Part of a small language model's weights: tied embeddings, 5589 steps.
MLP neurons of a small language model. Each row is named by its layer, matrix (gate and up: input weights; down: output weights) and neuron, and shows model dimensions 272-463. Each number is 500 + 25 x the weight over its row's rms, rounded and kept within 0 to 999. Numbers have three digits each. A neuron's up and down rows have the sign that makes its largest values positive.
After each neuron's rows, "fires on" lists the tokens most often at its 100 highest values on Wikipedia text that the model never trained on; "fires after" lists the tokens most often just before its 100 highest values on Wikipedia text that the model never trained on. A number after a token or word is its count.

L7.gate407:471511497505513531508466482519513525529546499498531518496454478496487465491521516497474491486535523512509498449530502490517534487492481497486464503473511472502511481504494486500453501473467485528453479502513479466513511508506481495527513517514535530495498484513514480477515464482473514510475502511504503453520551500514494471465481437487462500540459433525515539527524468446498491501462514502502494557505485524520464511484478479510531537490518469520501559518505496523508554437492520551466507558492508481488569499494515520502470462486498469535523501516515513512515490508484503495
L7.up407:463511504505502490490539526490465510510520498491509585512451511521485493466457484493532492482518489514499506532547521500520512514514487503470538493524484524511489504482545502515477506502521487506506495497547521472513509474510533528477526506534493554520527481519498507485502546463529527542502501524497551491487450530495516533509507492488436508488513498515459457484523509488514526518527484442487495488516529519502505484495473504485500476496504464542560561495461497540504527499479467469514497520563509489506529476474462504477501505549525485511508537513535498484485497481463485478
L7.down407:503478499465456523447516508520496576455471512540455495501523473489537479498515478521484516526467511488518498539490491528495496509478479500534451534539469444488488477476514463487502434516491552523494516546427499491496451501514525527540503482475486497488523519489482498494447514525548515540494474537490504517473526525512513502504520522477528512511483522505506497473526498520466495539464499529479458509497442470493462467497503545488520506493521502506475478486500495487519482528505506527520514521491513501509461499488508453520500495504483506486479490469480503485475468482489520528
fires on: " States" 50, "." 14, " v" 14, " York" 8, "," 5
fires after: " United" 50, ".S" 9, " New" 8, " Washington" 5

L2.gate501:472447509516526486530506451480488511512495444446510539457489529471485530513490509475499490492516524523468487514481477460508533512499540539502491521517493488485519520474513487456506523486491486537493481493520510492507494491540473528514479547462515508515479458532475492508491507493458505538501447498495487545533491501544480475478452483500501546509546484501506502522503491520510497494528481498499479527480531561528458554502505451479496562455474468481499484485489513489473518494493537526481482508532475491490467456474531491487499521487520554485533509449527496480488541514510533549
L2.up501:522502501519504440476492505523502515446461510464493486489521507503488497472454491443477468540479516515493435497528530518534482540545491530476506521514479486544526507490484520533534466497529487497524528493481507481471514515509453474512457488528531499508487518542487512508444542482519472489467475465462516493478441450508503447482459513450506486472520486431494483466484534490495428485506494503499501484501447509502526473481516512517495475511464483514511523511470495526507466496486486507498495491496459492537449498514552479490483490476510480494499509463484451435487504535522479517
L2.down501:477493469504524537524497498566484470493525536538493490503456500506504498523492480510500489502564500488484516520473481495512464455468531479497525473523491464495477464525518494442491521516440532461504466487504515506515475489458479507458515505513499478532479485532507500508472508493493546524534495509505540507491513527501563473533518485544495498528481456499483521453541509515488475475487499512466494490474514468470513534523455484478515539441481477437495501516502536526455499525442518518523484495507490473500494493477484534496511509519508492499477500478507555492504497477478545482
fires on: "20" 60, "30" 16, "25" 4
fires after: " " 38, ":" 11, " (" 10, "\n" 6, ".\n" 5, "," 4

L4.gate924:526478490506479466512509485481511493499528483488554459515513495506522502506468485489482496515499516516517519487494487507552489484509463526447407473494505534462532463521524481488485524474507497487497498523470492523474468451518532549529517527507526536503515508517496501503470494491509461437480477503492497492520489493502483501483481507500466482461510514521501507516541557492532510480511544503472503519536510524508538505471516548539499463536492504463474525461518462501525496460500528548506512524545518494515494527484525516494514505474485509534446491514548499509487486533510521472
L4.up924:512502541540529523501502491493488459464499502501486532558485457517515508523470468444488519533503469499466488501503511503481514487444449491499490500512500501480495487509534506521470535497516537466483489464484529492507496518501526514468504493506519501503458531509518511559456493505505531485482534503508496523516498485477526502454479516526504542517491527527500471544527518486493511504497449532482483521495484484503473501496497526461525485485471487497512526530471503500457500560487521476471524503449483469468494460521494482520500504558503493516473558529504498504488503510485487488
L4.down924:437486482500452468478529544503536512489484497484475518484531531480481519500534449527511487547544513532531502496493456533493511480506460522517474505426482510478528558496481527499486514520463514469470477500498511456538520476486503495512494509521491492523528506510479493499501496508512463509512496469533495507467479484512502503522501481479525445455510518477467569486477472462495541484494541522486450473480497468560485512495528488521536498469478502578463468535481532506486489489513535485492536512484517529533527539493490506472510502476435521495487507525500549486501496471456498491
fires on: " " 93, " |" 6
fires after: " |" 82, ";" 6

L4.gate233:471508527518492494476473507501476513513501484500492500534511496519562522486488525498483492457477518509514498467543504489488495451517518530479489516461537441475477491515514539486525523441456536497487467541495503443536484496479486511516502513496503526507453541521463495506470474513540517519438540462492486517481518488534508495501460508521526495503458502504516549516533507496493499456509468531531469447463471488459467526490518489522488517478502486513493501519469489450463485518534519519513500484495492513503549503520503551469523506514515494490465506526506504506508509503497501547
L4.up233:560497456531480507490519490541477496498510519525500454514468455505475496495520465504474512504517467469532509520483503512502519481547489499461510461512495483508487495485495430544505504491523510479500542459473532525467443462517496450445519499473477475551494505486545506541526492525512521513495525498489483478462474508491494470494557550533512483530529510493533471519479490489512520487541511514508537532524479480502558528557523491502509530509471543481509508506513485519515482504475496512474486552480468507480493479517528497560489528479482443493498503514568470539450492484505506468
L4.down233:494489527523529488505434544479520499526488503443483509499503534523513486481508502499494474509502525547478520492506514476515524494444498510481484530481515479504484524530501625513466503512493491516484472488555471424526520468508501495526479529505513480462460496478470493494485496500494477494479506499506485484547515503516512521493446447507481488485486496481452516498507504463498493508483492520500489500466527490517475491457493479482491482457531498540514496472499493517471506479498503539539537486490511514516531489512506513466500529507481530510479512487464524482530514500511506516
fires on: " " 70, "20" 16, "19" 6
fires after: " |" 30, ";" 11, "–" 10, "|" 8, " (" 7, "," 6

L4.gate417:458512476509479443491507474515512470552484488503484487522499473512503505524496527557545526476522469505469500517521488511484528524489496492492506500506474495453491492487506505500486550473497478507456450572526492528521512484480536478516442519488489482531497523498500514476473501485535485499487522472489484513490571506524470498499455526479459485484527480476537521531494535467455529484460518499543493464475505518494477499537500509488529500482452485512474505493482497469456533495489533501452478480506533521498510509489559467532502478489482478503513538508504498502510477533502486527
L4.up417:484493489532454409479532507493478490545501514492492504501522493533467531570483504515503463477538478485497507499522475520452562536483476501463534475531492504507534527488492500544533497511496543470471450556512503501466470519521496478468515536514526497545516496516521478467509503492523470502481474503466483518457505519509506483498493478468436520505524476495511497517455493501512477493515516512489526463474509521495507516554497512471507482440467495499496503489505480491481514501487485476463477445492476543452515508431528484497458501471532489516509508486489503504500529495513508517
L4.down417:482500535492482538512436536471462503476471491477467458501498469451542485494484510430495458500425490560480488503485516502470470532483515525504476501493514493531515473502494483502491564484525491520502475477462499498489522489505455522455519501533529507468522527505513508472478481503518529524541504498486500490492489484479540493497481502529523495483530466510497534470472494478468519491507489478523492528499499488532486488482490506514469481541538441562515490495509467474469522487519517505528531546511516518524503483524504530463504465544503497487486501465493449513516469512470538475
fires on: "18" 41, "19" 30, "17" 13, " ten" 7
fires after: " " 62, " (" 13, "–" 5

L8.gate297:487505501517505509555448470529512511543475526476473515464548442476549482483480496511485500469497539510496525518494457493545503539517523503502525469467490477495508484491507518492497521452476499492495481488499507521512519527535503515521517531515541505460520483489520476561479516492447469518485511493452533481530545476459471468489526481538492518452578539459524543503517510472515511482468490545523544500535482502488505503494468493506487500504523518519525556504499512539500490513488506500511481487503530462488452519510491527510530559551488527480522501527527504493461517466483544478
L8.up297:471524492488518510551500490464516462527515533526484501501474542484494500509538548536510515498550481507487536484505499551475543500495523527485509476504475507481480452488487498523495490516507517495481538507506497488469502506493517507538495491438490523488495491469517464447549519519530503502528475469459476515483498469460520493459508474508521494476529543467483494513475498517486539484490502484505495544509521487518502507523512507488494532553472489532519484470520521469499506460485506499507473495504447553523523507474468486487490487507494471534520443516494501512488483509499516501
L8.down297:504522520481554486531451495529450504504523494541493471474491495487509509508502492492500505462489480491483509484466484512485476520525480502476495504509518459495523505530508534468503492496465506471482495507542513507536488465445473494505517487450521501514495531496514500494462492544514501496470491499567480510521516534506483489540487495555539484491461535447519508510441511452526503500496486504515499473494506571507501493458536474493497510508455518485451509502478527516497496554515519567463527501454489505487493554506482468511506541532478506496524505474516491523465528491455550512
fires on: " a" 13, "th" 12, " an" 10, " second" 9, " fourth" 6, " third" 6
fires after: " the" 26, " is" 20, "20" 6, "'s" 4

L2.gate77:543479511520480503462506517516490504582508509526499493487465538474504531484506531494491516506453532516516469482481492558542476503532502481505475466562470506471504501501501509470560521548529504529470543481525481501481470514531502494481467513523526502536495464493441482478482506467519496466456519504517507497430475494497478491463470532487533494447505492530508468471497501551493477444490492470472462515488468503519485477522465508477490511558520531469456450522473485499449500494546497495478462449512474508468516484524525491472524482458488481488497520540539489514507489514534499511
L2.up77:491496472480517470479509453485514534480472507491472463516519497501495507486507478467519486445506476508518504494492479513461485478489502548519473485535496463522516485477492470457458536514467547526521488499483502508512512505540527539511488492473562475512513503477482495500489483466496528473494497525513514497468535493462524467502460532527477470487527485470502463505433503553518440522495489496485485476484473458518493475498509494464475501495518502492491456454449506437450488531527487476501527489472509474494490459488447489495507507469534511523493489491459493487467474479521540490
L2.down77:481537481500496479519518503508475491521525498476532506492467522442504509487502514520525501529511529492512473501495511484520519504450470491511522499488518502501486505509481532516526477481532504502522498506494482510486484503528493508484514501529455505477501478528505511509503496528523493504521454502507501520533473493467511538487512493508527508523513533554495545533525494505538514476500459529513502548498533536522538484538532525537519520525470493513497502483502554527484473516495523466505543475523514542476495513537499533473536480483489492461513506549536484484496529491455501472
fires on: "a" 27, "r" 12, "ua" 10, "al" 4
fires after: "H" 18, " ins" 9, " H" 8, "S" 7, "F" 5, " st" 4

L4.gate705:520540503543529495454536494535433505507499492497519522476535488425487477484516464497521485495499492500527500482491513493520477516470502527494506439491531462509534495529467563518530455481496471491497477514488482434505520477520520524490501488515518479530502528472465485501471490479444514533521515472501496519505495489481492435563473480477529492540514501486501519487542477501496484454517537515515513484497482504482509507541482506492487494501507491466509500466522530489544510501525508531528506512515466492468469526463549502484523497478485521471500468457489517523500489506524535455
L4.up705:502532513538531503446506472526454499502464474473551500464528517459465491503515481504503458506469490527493492505515497482539469493510504493505497478502556473492519462506478537510528462535516487528504512515462494458501522470507549526456453475519490473493485532508508533502461512474502517479484524488467513495466491476487524449557459499473525471519515541477536489443505489489516502477506531495515545471465466534513504522525488511507497498524525460457498484447509504495526470505514480493527501518508456476484475536498588490506473500486533487459509485459489489522509509508523485480
L4.down705:512483462504500500514492529504536501514479523500495480487484533519499525522496491500519539527511470487484490530519494461492505481517488493583529550539483522481461503528489461466496541525485505534471483506493489514498510483440516471471504502480463495529508461541547512525515507498556506460501479512512499510501502519543504549477563544516493506490453488499488472472471552491471480505513505487488485487527513453495503484503564508507542498505498564503446511527488485521503445517465514475481485489501514499554523444512481490512500476526505479484513524516481495491542482485500527539
fires on: "20" 100
fires after: " " 98

L10.gate815:509509489531508470516491487478542500488501498468545497493464496507514492483470503508491483454494544476501516521517509505507532489503528544489560502476513525505504489535474533485490503514481463534508536537489444521482481477505508479492472461466501499494464512492499538479497522499470492487489506524474487476431501511514467511478467557500477454537531467516480493500475517541534477508472462502532483517506490545486510464507470442457478504547504492456556522513510484458527490483502486488510464517494502502477530499529501499516496510560534549494461549493500497505524565527512509494
L10.up815:497475487481474491527514491459538500493507485506491517506486493477487507497548482509461509534494481491497487517555495510493522514479452477513530548492469494488479486496517518481484543492542508507503523505498482503476530492483500484536486476524495524466462479516465521469487517471499531514475546500481532502535470498509520494541456483499473521484450521491509516532470494496488505541528472527479501475495518524505483506470502525467525471533470452484525494545539492511508537534519549521483479497514554506522548523496529491500511482488501459496519458496509490488465493483486527503
L10.down815:563503477475499485494522509501524512504518494474490517498508488491484494505461506468484529471481518473509490517474507496522506510529491529532521494513523522489500477500471482504499468470502485488524509483505492506493479489471492519452491458478462560503521506478502555480520517539494486505479422468466467483486490543505501531493473509468491498515553460579501496503514494536488512511520452513522503483500502502510526499501496500503476519534504505473563493496508477496499520485522510477485501518487486563507509496477524518523489519512528528483487510509492504539509503509516518486
fires on: "-" 32, "a" 13, " of" 10, "," 9, "." 8, " |" 7
fires after: "\n" 31, "H" 13, "1" 9

L8.gate1182:444510511496513491561496488542492462523496470505515503483521468547507521487461484508491488476542577463503497504502501567529499472491522485495502495523497471488480463487529509530510477470509513501515505458525501489489513502501516505548481491511554478514444507448517464505519493539445521500517474446536469530503502509476487465510513525514511510477532514508503534488516532483499510481512502528507492514461514495502517517551483445482470478540456538536483473498482460504509522486508511508510485454494507544485503515450502527509516505496444533470540556518496473505474502488424514487
L8.up1182:524497487481496472525477496490455489523486483512522483519514445560490466479503517490514538513550545464495487520485473526503506501543457508512500483513507501521504467458491479504501472497491499502527492464525483472499503568473480454548497462501536428494465453473514510488507488559475509472507434472518499502519500479486507485486479510462563497502552502454487486519520525522522500455501466493513507518476507449495528513495514440439474502474512540560493497503504489528497470515516494497491542504475521511485518488482486507512514501529480475460514503511477495487474453483480494477
L8.down1182:466478500501529494524492544468492506519524510468488501474423464483450490471503556509509522447513497487497468495514476473505474481519473504519511473500511470485525525455462463524525493500474511485492488461498528483494479556499474476532509466548525482489452490488473518532494509554515531495455520523505506498501446519475504513503487490501546472523497529454519481542497519500528518510471494508488503533509533516501523538457527481509518482562516493487498542532523496527468505471513530508513475522429506515511516494543459479439506538546520491473471471520519529535443483495505523498
fires on: " first" 34, " second" 10, " a" 7, " highest" 4, "est" 4
fires after: " the" 59, "," 8, "'s" 6

L4.gate674:488511534483530487451505471499477527508516505515498488478490513508433492497530535512495528500490468513530504546505485514514489501461517481503522464487547486529488478465477490495496519553527486529497518453457487443495498493508445510509491500481532507467501510495499508505520504524482526536505509534523474476486469498490521506498506451498483505493520500484535489479515493472520522463507468511471503478490492499500488493509501522449527499460487541493532550519527510488481512492515483513482523501484466490488522518518497457514459482486510497479517564502459536477477482460499499481
L4.up674:482530489526490537509500468503486482484518503474495482504514538463545539510498498455501518468486498506517484506481506523492490561513467517504456468522505539518526465504496493449545441484472463474481473489509489514531505458557455484492496503503475529548596510551525556504513482511476517536512548537500510528493464533472498487481543525506484489537508437497497501525549524462508496524526482499498512538509468538531514489535521539473480539500503483502473489492531515524511508455527480529473526524491511489489500489495525502488476537524509515446495516488514503533466473493483463464
L4.down674:468471509492509448512458520513503494506486523492504506453520475544459453488514501534530465530502474490452543480535456490501493452479512488472539519478491487466429520497505545485448517521490519523508481474502476463475483497483505551483530522532502510501442484465482458467453489480515470469453487447495498502477527471547480517528455485530488543443516488503497524496477473487483529519485524459544480486492513478491468509480492503545525494505471492528485489499502478470445473487490514540491475456510526509506501510519457480498524467493493493543510483487492511454504497518456523555
fires on: "19" 16, "2" 13, "20" 13, "F" 10, " " 10, "." 8
fires after: "–" 24, ".\n\n" 13, "." 11, " " 10, "|" 7, " No" 5

L4.gate299:490563514480485478492537475523505516504559510439506539487473532469530492494455472496489516490481486507497479484515523502453491468491468482524463510545526520482487499500452512522519487484480505497452512462522491505473503536487522515508468502541484531452492473519475494488467538462486513473471496523454500514485501482500510515516503497512483473517517489547570510469508524518515518541524514465451486482512500504480488478508522481502471435531501475434486467499527451499505467495516491533530483516524532524497533496488534488516512518497473525468502494491547448510515531510496501505
L4.up299:509490495509502474511509516479562561527500493494505524510496467495498472524488491481511493455510502491518473513523499461523553496502462456470493460472482492515448468466472524493512527481517465469505460530493530492481501466530506490475495514512546494473520503517484502478482511497536531501468504525481499464482539507513507476474450493548517498522528509504546483543515481460512541491508430522505537502525489471476509473458486534488469475511503473519526498542502446506496485473503502518496486489508520505563489500515495510483507506527513471534522509488556517522526450474493479492
L4.down299:499500502484542503507485495491486471480521501481514501500500514543482532483462480501506519523461495476498544506495563520525479516513534512528500507515543552488532496507546450455503444497457477515490565494523498503516486468497504513518539501488463487490494493515485519497495536496471479488518498482522487514518497527498541506496505470446483507484475511498484495485512511532470501478507555514526487517502522554529522537511506479490471541535514453481488490495492531478539461525500453462510511517511505506475476504479515514463493527515466508470485480504451500507496573508500521464
fires on: " " 57, "   " 8, "96" 6, " Observ" 4
fires after: " |" 38, "|" 13, "-" 6, ")\n" 5, " +" 5, " Earth" 4

L4.gate927:460459503487506473506528495532519508513531494489535508558482504520509512497475494547512530499495525467537515502485492479507525475448459495463512519479462529481512528534504493493458481437548535519497541544476509519524524486485458530500494481543570516543479481532488465503548501482480488482506498506557495489523447485468479515516489442528501511518471498502477496468489456498516457474457500515527526520502489525515483512525495463549488469515498522536554526498445503474471479477489469504477466523509497544462507508494496489493526477471486505506491521481503481500490484511454532505
L4.up927:523501527510509489496519473533502505479508465450506512526468500498475505482501496509505523480479489453513486493472516474484480483515463510536502489495462488507507560490483481491467475492519490468496555549421481478523492495495486507543468473541567491520477503486529522476539530509523513483479488536541469460512446472476495498455471467508471516512479500469469501445505522493501453510500463507486517535493511510495475515536519494488516488518476490517495554532471526472501490465507501489523475531510512532469502536491470512490546448455516472493506509492468489527465472494449512518
L4.down927:525537467514505485504465504485477510496451515489501544531498472490482501464547487487524516472553444506511492485492539497490517519475519512539467503489484492517504529508469536543505491556472490473522533496470451455483473487509492486521497499506449502468488535468506561498476515521516480496482524492493504534505485514537457464505511526502490504496483486503531460530535497515528490479529447510482485491505492501462516507491513464470552489445501506493449520507544466522498515532485460517477529468510509495481512462506511514502530499516510505524552468496465480527492493450542549511
fires on: "-" 61, "." 7, " |" 6, ".g" 5, " on" 4
fires after: "\n" 26, ")\n" 11, ";\n" 5, " e" 4, ".\n" 4

L10.gate520:498520484479510503484502503488483515516518511556518484502502504553525479495503505475462510531523494463497504495498522508520518526491506493514482493499515538512487523481559509432488481514470516516521490508530525480522488488539504543507504532514513489541485492450501485503517478466519528555497531546491489517498519449518474551486498504504474521521474545491566481524511447502539550516493473521478530517542490506471484512504476471530505513479483469525483462521514508501499495495449494524486543479499510520502522542462507464556506485476490522526516507469499481486491523544542493510
L10.up520:517531466535481516483489511515533485502511500538504498494464489526541507510520485520517477500517494493505496477488460456532493544477471535492507496505500514520481515453503519479521558489517472496472531535544506483497533486527508496495476493508490511514545539503528515550545474534488512533481508537458466505512453493555471461505499492442519501502525534550507450488525488495465539526485499471510501462520484464507508525538481513466504480528525511460503460512516517525476526495484490489535508540487502503473475499509502533506490461489487481437497463506552504503491491462452506516
L10.down520:508461487520526463533530473454514544495459518474528517531473536500475512488511521552531490486503494486491532494499531522501486499493474485527485496491429495522526508476508527478433488540498460489518495464488470498503468445520529509507503514472492499512499523507484495545437480504447455483467547505495489493524521522534516511475462524485500508498518515491488496499534509484518531516503505486522459498520521516514495487501503509492519466512534483522489513518572523525530468482510502470518491467508507474522456513556492501516467504482468533453482492460516506542523501550468516563
fires on: " " 55, "19" 6, " Pos" 5
fires after: "|" 39, ";" 14, " " 6, " |" 4

L10.gate333:516434471531501454520541492493504511516540484478520523517485502487473543512504548523529480545538522464530509508522498506481523483505544497497496528482523534533559515486481509504448505483513512559481532530477503490508504522492509504557488529508514536501463516477454487499482488473466498517463482462488502497518467496549471516529489455505537542500511468507534515518521484553473519481511480488523537490445546459456512450546461440457492508507467489477533506471451515448498515479483468507472458513518496495466524484456484471497520453509483539513498511502497446515534523505528487498
L10.up333:525484483485484456507541508518540507491522498485493513520541446503502469473473499546510493512493484466493458498498510463509500510490496491497508495470498500494495550474460486516485509498479470504502510460503513508509457482455510477488486508527505547491498481518473548471512469523459490486462471506502472553468470486536505537507481504504485562525526477515469487505472528561500537532499509493514468453458492489489518481477490514502498464488484508466495534526483513460522508501540529529483482533511550500499498473483471500464493502499507499470505499518483445456491506464507516543
L10.down333:489506513493528479511462528504521514479534551482482486517488499457543537522524530494527493546501513464498463555487533453476493522525489501469503462465538491482532510500481539488487523468478494486482493495537496485451479474511478495542509531520519518506498515477499485530521482508483503484489466549479466504501492455462522526510527510466503535499516490510460520475499504490475537478461554519496470520550478491548522478498544505501512497466472513513460470481509511472522499475474517483482493482486506518502517527474503519484534494468500518491479461493477501517488488480478526506
fires on: "-" 47, "|" 21, " however" 5, "ion" 4
fires after: "\n" 43, " |\n" 21, "," 5, "id" 4

L2.gate308:482476484499526544500497510506448563497537507560472497539481463485483516510530503503440518521486570500530461505489515531453458487495495540511506462467466472461454525496503474491498479540489447477469530530499544478488507507487487463503496496507495454515511507482501461513534497523514526538496543496530489503466489518522475470541504480487493530475514480526490512481459498495491479499475509488495480495512532526450470496493488482457458505495470529486519484490485520457494488514483529506508481454494482511498496482475484518456465470494516495508523475465487476510529525505541518512
L2.up308:476512467451532500488498553521456529444487509515528481534506462508496504504525518514479504514470520490515472516510528505517483537471536515523527461482477468473478496504491489492485493563505483523452512548465499463470513514484448496553503478485493496507522485475484481485519510519525491523504534443537538501489449476518513479511501480521472480483483484485538510499457518503461516513525527489485509480525506533444471502508519490495477480500465485479510508518462477517477450516480519529483492498500485465498484484533457535469472477485518473528512450488468504498493506480485530541
L2.down308:472494495460471475513529503485492482452456473511489477499508507522556518521526540476505532517493474513525497488579504481531499549505492488504502503542466536560490488516512537516489525519512522535543501503499501512508522554524493460530513499498465483475525499531515500470508507508460463490488514445508490508512463500501539541461492535485483485521494509459504484489474510520474497526513530485467480526490548520509565479513549494484502470474504493494483512536503502526501510466501497535480538460529457503538482561490486486514511462480489492513487477529537496499523505504509486497
fires on: "=" 20, "-" 14, "a" 14, " of" 8, "\n\n" 6
fires after: "H" 15, "\n" 12, "\n\n" 11, ")\n\n" 6, " Born" 4, " son" 4

L8.gate1135:520496530495512472566490514531523535523530470515491509562507434492497513510491554544498490484527503481525472463522500511493524528519509495494472484474494542540518517512476533505452531484483440501495491518502530505512488519482531495531486535520543538505478484479470494529525469509461500490500487526481499506490515518543469504546480536513504504533495483513505487478519469507472514487492496487505541515476536490505516509463452496533560492543460499485496528494482545458538521469476488537480469516493514516509505493494501545502529513500473529508481481509501485506541515511552532513
L8.up1135:495492501490481488510542526450501511485522464494555523549522470492480520485518500571494513489494482441528534510508510527489498515486501511478513493448504484531532540506476492507461506519495458491503534504491533500529519474509522477509459471550536527507461475524480518487495503540484468468468563497507492554465492529530486505481503526555479530496462475485539508486486452568523540519534517502501514486491539481453458470505492473467526424542473483483495538541478506489507492531490541554490471551515513501511501481500474497473525518481495517507465473510492482524470466496507526458
L8.down1135:535503504518497481506540501524524510467513507502483519550503502436490512504535554488531464518518469463524521539491491479521519569531476524496489503459508498519581482517459476493451518504483491490495509553489489508504470489467513489509536562528508537507481507453496531490492496506486505492476487504468455542502489483522493517522514457493478531497525492493526475477511495505484542495498541501492525507476480458463516503471480485491499508531469482472488521487493544439522525479479505520462472537510496528531507555501487502494538524512505532491502482457496481495499494486494523503
fires on: "-" 66, "|" 13
fires after: "\n" 61, " |\n" 13, "-" 6, ")\n" 4

L4.gate667:540482491500488498492488515500470497507478462480545485528559499493470531560472506500493493567524479518494508466527502483505498517510468538497501471456506517457506494499499485526495514477451513465524475518488540483506479524494510479472505512522502503495492512459525506484518488502534502463486532486483483492489527495519498516495495474466504505514497483512531467519488539496504470545546474506442505509473517523530499504485534525491493424470488472459484516524477444492514523520471505490496479483510488543510507489471477523489494489485476511508535471489537502536515537488534460525
L4.up667:511486478488534537501541481486488484529490472509509498486525511504468491482509473509505465506484521521505505511553478491497519519547440507498493499513474540489487500446522511495537497473503507505490478501499502471512518517449464507481533476536504520547513481505485512505516438489496489505491465526479501483547507526550515486488496506528492506544478444514484511506486527511484515489475502508481487543520500471468466500455563512506484505480507506481496498536501506478491518490493495499481524505495495509497488531463506515497491496462528504513511487503525490439524499499522542504
L4.down667:486516474495491453477470521513540493459485525477519510549494491496513515515524463486515528487520468491491489505461499497492489528506571479491516484469476487525534491550500507520491498513482511533522529475525521522460508519505532464540511468487472483464491489443475497502486570489500494540505531505539527517444519490507458510494530432490500472470485527487525479512517493514506486483500515506447570482484508503512500476556501456553469462500534519477452503495520473505541462491511499528470497482525453486493540493549497482510476494523489501481469505513477467519518515533530448482
fires on: " " 44, " HUN" 7, "ă" 7, " UKR" 4, " ENG" 4
fires after: "|" 45, " |" 18, " L" 5

L2.gate356:505469458508522488537510487502511527471542453491474525490552506497508480511481471531529476484471517477490537460490496516511491509436472547548447532478513461498546472504515495516521437490501463546478504537514529484485472532474481470477513441528461476475517433464492510520476526502474496530514532510512477471458489495485480502543512508496471501507503517564512477500459512537511477456506516532496476539505489529445513504506463469451467537486523508528528491510503503476511481518478484499530537497525487513513537466473499471502507528459483507488520537462500519515495480513522470453
L2.up356:492487439465524495527497484493496476520533512518471521494559507503487458516565474476468509509516495535501501436494480545480512507463460518551449522485516530495537522471480477517469492540471510521481489506476520519457477490558477493533501501535493480533518499477499465510481503510521526507497507499509484531503502490495498518502456477491450520484488530503517515465444534502459493523532500486480507534459493517450475538436494487472485483484474476496471526480475484519483487504513493505480497497547445466477531498526480486455488493465525500549497458524473523499494454460519500500
L2.down356:498539540499488471449485460492477459507414513500501468472471534517467530512496522516554523530463498477500488504517499455486505513502492487482523497539449522508474513534521517517495534479506496467482468515534460509550509475482522519510457495490545499553490542512567488514458517472495496448503440531475501551515528481514523464467493563537513484523486454500503491523510500492515533491469505512548474477543535501507500486566520513557520517528468519485484528485547498506514519476532535509497511468492500545503503515528501514472491491529447521466476492522524504526469518520515505477
fires on: "a" 19, "ly" 11, "il" 10, "ide" 9, "als" 6
fires after: "H" 23, " H" 11, "-H" 5, "j" 4, "qu" 4, "F" 4

L4.gate808:483485507517487450508498495519484441530531557476520501538477537507489498531516513495528514464499519495508509506486523520551505525481469540531454523522486500504484557539528556499504477555497471525509448541518469478448485521505514550496478507489499538531525532525490542506469506474495447501463468488534498519479522499523483448544460454532418483506447429518493512547496491480515538530501487499487487461527494508474524519526499528510520522505496514493515519512524530516504501462553524493546520462512499539538492475508499537493464498521505526558480480513535515521497518481499562509
L4.up808:484501533551515540520497514499499474516518497515517501528506550547488500467539480515518518514471525510501531513554461465488527538489494463519506531498483546494539467562490460488479501493502542483474473487508535514516491490519463504487556492535507478526488486522507492504473530543500505482509485492509573502508514464535495549486511506494490485498452494502474519526506527504512503505520518519514555516471504503518529482505504469539520516517507489428510523465543505499512480496458501481513504491542452525540527475494497500540489485494504470521465505531491528522508499494476435535
L4.down808:505491511487511462503452506498511493500477547495489491519511545480538468472525475491495474483529505540479471530459472527468530429510503505494465554508491512513504484489516530477497507501520529524517485506488456467534477511493450467447494490546498475450514532478531481508530502490459475507505506477463509497516460495504534516530498498478498519481505453506498486516450494461500529471527516469484499495519503507509507452497528510518510446448515490530490482537513495509485523494519498530523521488527544457488505461525461501498524491516483531540508447484477478528485476511487497518
fires on: "20" 44, "19" 31, "22" 4
fires after: " " 69, "–" 8, "′" 7, " −" 5, ":" 5

L2.gate572:477489524500471488533496497453469497452538548509506506493523531433522552502501477525480450525526508494481512535462529521496526476529512547504528462495490506518481485473467504518492499475530486516530495524485511446472543563456502514484513482515536524500533481461489483492456532486502515478492529525471493507452513468497494532562481471485526537450535515551490500469527467484491486507523475487491474540500444487513510430522500548510475453510464474473498508470468460492472528505524493527500501490521474508487460496470506477484513466478525530544502507500491481539502478512516532455
L2.up572:438515519523514498494477528482493484490526458501494453510504526460504473460484513497507478502517503507555487514489526540503489517518483511516537525514458523522489506492505535525523500503510512489530501511473520501529483487459482467460511502484487535510465515529493529508520508493540503509502492502508457485449490525497494523528494508508524460497485502549466524489521487527507504515481523487515484515523496511545516466518464512540557501515463489550476481518520539518520520497517504461539474508480503496453511533503461535484497509499494500542505510493514482536490538497462515513
L2.down572:525533503494507526491494475500520500496456514493526515488486516526486552508491488502487520527496519481471496463474446465531540487470552497465500491543510513460514498457507488469489522468506508535438484501503521496473529495485560515494489496510519518495488510482498526503474465511492503449504502513481524483558486476534511499508519488481511519450519524493471480509470532473484498542524509479491488528475499465483483501489533512468507493515548500454496464473489454534512523554498478502458520462495526531539463468516549471544529520474500526514495513499454503497546437521529462481
fires on: "7" 55, "6" 8
fires after: " " 58, " L" 7, " V" 5, " O" 5